config.yaml
qk_norm: true
beta1: 0.9
weight_decay: 0.019
lr_head: 0.00486
decay_shape: "linear"
steps: 4679
MLP neurons of a small language model. Each row is named by its layer, matrix (gate and up: input weights) and neuron, and shows model dimensions 304-399. Each number is 128 + 24 x the weight over its row's rms, rounded and kept within 0 to 255. Numbers have three digits each. A neuron's up and down rows have the sign that makes its largest values positive.
After each neuron's rows, "fires in" lists the words (lower case) most often at its 100 highest values on Wikipedia text that the model never trained on; "fires after" lists the tokens most often just before its 100 highest values on Wikipedia text that the model never trained on.

L6.gate517:104094108111127153107154098140112141161114083118120132136117171089145164140117175126149182170108102100140109086138109123144128129147112145162105101110102096165101137140114152161171122122156110134125080135115163124144136077095109158181102134138112134103126140103152116126132094124166112101
L6.up517:118117178088119176133119155144122175148133110098152154106117107149121123115124126119139140125143124163141155149122098147065141072147097173085119127131109139096149087131112174149111117108150144134130140145152140127150114112154126107143094108108126091089080166149110159080143160155095127116
fires in: "2", "g", "9", "f", "8", "c"
fires after: "| ", ".", "("

L3.gate364:131124111105145074135122149124119094095092157157116131142110091136100104091173106113159118135137154138128132119111150127163124138083104125128141143155137142140123133114113143127137127182128093086101132138091104116107155067076139165139110148142115110154117117141138139106134107147097127128
L3.up364:130106127109126113131136111156132158137164115152142103116097154112116162116135157137107126111103129140133115108122109137091101102114120106140165084133127163126075089129143141131081158133138125138184171123132121088118155099181096111079118123146175130124173144151107129124113143134125139089
fires in: "well", "most", "only", "such", "more", "occasionally"
fires after: "as ", ". ", ", ", "\n\n"

L6.gate324:151162120124125129118117152148126123113129142173106170139130144106158102169148161113124094118117090146112145131102126106115107121139122166053117143148060136152110096131164150133113156163116114159152146158116108083118136144135088118158140080122115086114148128159112119131117116213147129161
L6.up324:106095114102142109101114142124075133146140087131142101156134155145120098140164112141100102110122113121130111118100167124159081104148153105140130129069138113120178127150143129091129095110111149150144140105153122123081086120132120153113112128130117193164159142135101136124127134139146085150
fires in: "1", "one", "2", "5"
fires after: "| ", ", ", ": ", "and ", ". "

L7.gate873:097162160124136100135099138120105143114122171102122168117185173136151126122145154132144153099119114128106199128110119110145141090118157171127094102186152118144094136098105149117153108130160102132136132104129116172109120136150135101120111095118108144170122140107151129129172146160157149074
L7.up873:116150151103115100136085140085101108116116138160098133148134148114128143092153159115108102085094113116110158150149110129111134139103147158137127131148143125121122123118179104134154139129094165144140094128100061149100111100136139135114168134113173116154168101112112159148134153108119123150
fires in: "a", "august", "various"
fires after: "on ", ". ", "at ", "On ", ", ", "\n\n"

L3.gate708:113115122128145157108111148180106102124106133125138103136140152133111141130124096120110098136124106147161114131138095181113117191097146112127117130186165129102152134125151123174169100144126151108132129134121144106105119186154141111177108138152112108168159146140113143135150140146092143053
L3.up708:117107120129122129121117133150136103174100144146074131067148117159110126127138119116139110156114135146125118134134114171102106134167135121156117103139146153081121179140158094142122130112130112134154156120125126101123060094107116121152094096171134111151114118156114122136121137123097112096
fires in: "film", "school", "company", "group", "book", "club"
fires after: "the ", "The "

L7.gate604:180100153140169121136111150109120109100136145117159135125112161109128104116113118134139113158128130130148103113120159114127120143101125163155144167125104159169094088116156124102140100118160100143140130126119226112166087093151126175178125138116164146126106130143156123103133138137150131115
L7.up604:112094139116128159104124167105193159109145142148167116118186140156128118102135139073099106114119135105118125124156115136111114096148084108160093113131120129135144097136125173110173107139164094099125094154117112150092093082180123113175100137104163118167147098192111132110172159178135156141
fires in: "2", "3", "1", "4"
fires after: "| ", ". "

L3.gate150:116147156132129085111150143152099142132123117195148105149192148139157141138098078123122100143110125119091125146129133119131128158170121100094100123151120110130155130113104152137165118082136133109110139159136122103142139118121160146136154131089121121136104151102190098142159156116155144139
L3.up150:096092093149132108149103127146164124126177114093086146071116127143122152149126145134140109085131132124154127102100107157140109097131180123156145170126097128172123157123120149129119128093132133127140105104134078119148125140138165120153113094178093160126098127109152161116131131112137089134
fires in: "place", "s", "bronze", "ga", "silver", "mater"
fires after: "| ", "first ", "'", "third ", "second ", "Alma "

L7.gate987:146119065137093058102115083128095108182107150182125140168108131131116106103152149130138147132110139116113092094095093083081153096144166066114130138086097095104137160168155129152129100095134113116093144131127111128137164133139118129089139086120148139125108094104169126108126106115124162117
L7.up987:104145100112115130118127059145153150112162118158093158116162091168113137089120112164127135119084154094114183109129097094155119133099126129137117115112105122113135096115125136101128159118115125186162132139171095159164143079078134149130088157139171091130131077123145109142123149118113117178
fires in: "and", "well", "in", "more", "for", "on"
fires after: ", ", "as ", "\n\n", "), ", "a ", ". "

L3.gate662:122119139151115138152134113118140161154100120142166136116137218127122114161138090126112153113089113121135162148169122117124123094128132113142114134084091126084134104092163123110124124169161127130138154143144144116109108105124146138146129159061146140074172114146134189149110077108128146104
L3.up662:137111122132113145123117131137114129148135147107068147126115123162103135145149070149146130115140145131098111160180113120108148146086137169092135139085141135126092147139141138124139134114181123128105116105107118116170109115121140123126142085152165128090119177102087093133150139126097124083
fires in: "place", "be", "al"
fires after: "first ", "the ", "third ", "a ", "second ", "was "

L6.gate873:102129099119111096095156176133121187121114076082124167164117133114122146183125134124097108126152133131105181124156117109119145121143153142130126124157111143153131121160113136090131107140096110112106135114119072173100154071133099118100095148154119149163125139146119144107146135127138115108
L6.up873:148072114124106141138136116151129143098098162116167123124176134162163132171154181122062123086178120135103183134135113109134128114121150128134099132094113127117148135118120155097124121163163131124115156099143139166088099180088133087115116155156136171134111142131143132176156113103134179159
fires in: "2", "1", "20", "6", "11", "13"
fires after: "| ", ": ", "– "

L7.gate516:124098093119123121127137162197117114118122147159180132151134143151130101114087114128135098124152144130090144154163130135126073155123137152088095099131105149138089100107123123121132123134139137114122174111086139138158149117135156128117151056106136112158101095134122134143116148127166138131
L7.up516:125154134086105119171105123157092143144102142118148112148163146136110132154121153167129104125122144097126139119094094107137112167125132133101098098120096139137108132115136094164136077092107110088151161123137162108147205133189116114096106113127143146138087151154122167132127170128126125168
fires in: "0", "1", "2", "27", "7", "5"
fires after: "| "

L3.gate897:129121105120123143115143093160151119111121150145102159136124137140077094132132155142126157142106131104097111138140139163122085125165115127138131143140149124116149099126142126160103094103116145132166121135132126140140093148192140118123112149083144100151120098156092167149157076119141144138
L3.up897:080101111128110136172139148107136151161072138162143127091120138145129104155100135141145144147070129106127092157114114102108100112094121120130157109136164142154117147112099103113115180133103143160138112166141134132159110083167090095105096156093133108133112153129175107141133110121131127184
fires in: "place", "time", "team", "class", "qualifying"
fires after: "first ", "-", "third ", "second "

L3.gate649:160119102115080103110117122121126140159159149108147083118106145132115118139136129096200107147080091132127134107132096108120172151146132128107080118117101160140166169120179127143164134129141114151086112146119123142090109123151119136149120146101116095102108147163129137105114129118149121116
L3.up649:128164150147161115090124097132147132127113109122127153153154137108149138076166109121094137100115121121132182136126133109066135151119163133113052125128095163142120117091094164125136087129116143132106077121139147124135103091138093139169101119147148108169113102147113140168125128113156149081
fires in: "1", "2", "5", "6", "3"
fires after: "| ", "(", ": ", "born "

L3.gate1117:125144110146135141112148150141114115159116113128133167139154112141151103069117084111113105144118128093121100164126163115057133175134128115118116097126126119142152145130124129160081132120160135125095121100123137150142137079112131109136124140132158101125159107106123097130125115099120141139
L3.up1117:128090090107154140147140095136153094081111116192123123093132145102109107095124115153109109104076138103115125145128151116166159133097152121140078159113128097145130127155107181124115110144112145130116137113105115127161096120103124117113145139115076184109154125146126152126132148142156156146
fires in: "place", "time", "former"
fires after: "-", "first ", "third ", "second ", "a ", "| "

L3.gate493:108114133080110135135144163109135130157145144124147167124129117069168130123110150110064148091103124156101129109113124128076168160146096127094144129114133126126141122124131173132122115113105138112162120178145136095056127132142096158114165117130142106098078134101121096115166109124171098175
L3.up493:078130162098169127103135150157100164108162161127132129104124121136133151138159144117124146123125102114163130135101141084126118123136130143133101132139122173101133162154141120155150122133085140118146102206161137123111157132110103122162100126136127145073167134072109126114128135167104085139
fires in: "30", "boxscore", "31", "venue", "paulo", "32"
fires after: "| ", "- ", ": ", ", "

L4.gate390:079131097139143121157131150158127148117109093153132115125143125109121146090128152165130142163135128093118105129128133131128099130087130122131090141105108103118107122149138129116143102184119143137143139071146150072131087114165124129120100129146138123157130130119104131145163139142111109111
L4.up390:105150134135128116137111094156108109115157110112118110119157147085152113115159143148141147110140156082096127107074156145122147094121154140118131181140141141132124136140136123122144142156078138136147133123075115122136128139142102106145093126095112154146120112158140128118156113107103128086
fires in: "the", "s", "popular"
fires after: "of ", "'", "are ", "the ", "all "

L4.gate56:164099172120131155118136099103107119118156150148126138123096129115099103129150135103111133168139154136119159116109181133077118122109133107128115138103057125104133130172099100099126160137131112129090082133156121087082098145157133147133133140193093127141149122132130103095131136150092159146
L4.up56:122155150097143129126185113092108099133154129080172152158112184104117115166129161131099120142153130119117180155132126161090164104097099081095122138124112146162122068146146134152125151143117107096137154138137136147119133110127155093128103116110073166116119127149113144100132139145115117184
fires in: "of", "both", "all", "even", "states"
fires after: ", ", "one ", "United ", "most "

L3.gate525:131107118131104081130166107111112135154093128087113144137138102120109140130123115086167128116091106140149098113118142114158127165114082131163088096110098124150104159136109116134096116118164125139114121164164111135133087126170145171121106127075106101110094134103156150121129130166139109109
L3.up525:138115132113139114169140134157189134176095117071134113121137088092160138128076132136154116112146108173121144124159107145113150101142106106142142107140134137122132090131120168127138138141113141126117125138153161134127131102159167105156112134145149149123138080113145099106142160136139134116
fires in: "and", "was", "is", "party", "when", "american"
fires after: ") ", ", ", "| ", "), ", "\n\n"

L4.gate685:140113122125137093118153092127115110137105126143138150124124157114097143086147094126144130102116148126130097105135131143175115136141121122116114164161125118139178096103072132130112121124116103142095144148155112143165170111143122123137109130126157113152147108132152111117148103106137122133
L4.up685:112123115139131158110112096124161146131110155124148145152152138101082081088091134119104150107153160118142135136156152125105104106142132140084085128176121150146120172145150130160124140112149140151129135137108150156112136090172105156109173123106110152142134095127154159132136084100144109128
fires in: "a", "of", "year", "than", "time"
fires after: "-", "part ", "a ", "more ", "as "

L3.gate772:128139126099152141114075090094119122152112111145148142109138152135126158111134103181221107118132115130122099086154122166161138145126135143137122169142133126104127112139195129096118094116137096138111152145100112125169112096119084127136185097118141121101086094107115129159126129140155133163
L3.up772:104111137122149173156131172128115135139101129118152134132135118107116101131120117104110107139114109064127118135112146121178155148114159099160129116129096102135183120217125187107143120110127131120150132130131091160175154139120118125106116150083178143150112111135167172162089150126104142148
fires in: "is", "a", "was", "an"
fires after: "is ", ") ", "was ", ", ", "\n\n"

L3.gate692:148098117174144121094072164117181108173107153116111097110135122143137142126156145175166140118084132062131085125108111130097118080164118127126152161113128148095120113113104115103103138121129118125151129130142161135119118149125055145142129158144086116108101137101125113112151177093142153158
L3.up692:106166073131155127080133126154148125126112177139140148120111113138116123173158144139082124140161139137136130118119091100116092126134130107106127126149164105137155130107137130128116138095147117139148072115116150171105097149107133127119111074108160152092131130196093110081142154158120143136
fires in: "0", "5", "1", "9", "3", "4"
fires after: "| ", "on ", "of ", "a ", "from ", "On "

L3.gate661:096084091146109099171110104163137066138157079144117103135106159108138156127135151153151152135143124115148161166152104106136081135112121157162096096152092121121088129081115157151097149147105137106117142166120114090122118144189101128155125139103116131145104098127096095105148108136124126168
L3.up661:123098099151125114146119149178127115144131136129121153116119111081139140140134129117110126170155237152113123100110117103115137139114147143145108157141113111137119086145152188099105153144137136114085135124129121156135114092152136090120190122129126120119108098144113123074171102188109139141
fires in: "following", "two", "three", "these", "own"
fires after: "the ", "The ", "of ", "these "

L3.gate597:142099127135163158168101103142134120106104119151130073157132157153171169120126106132133151137147115133134134142133116125138106138138140144126119095128141144124169122129142115087090153148120080162140131127121126097125116072151091120139069135130111139115121091147130148165192134157096131087
L3.up597:153127104162159126134133142118102140123162149126132081126162145152156137149108126116128143126140108151108114139157098128172135104155123091106163108196115139094132139153150125147136143133119138104100127113131097125172146081116121177106066131136137148118084103132149130122126129156152111098
fires in: "s", "its", "whose", "front"
fires after: "'", "the ", "of ", "The ", ", "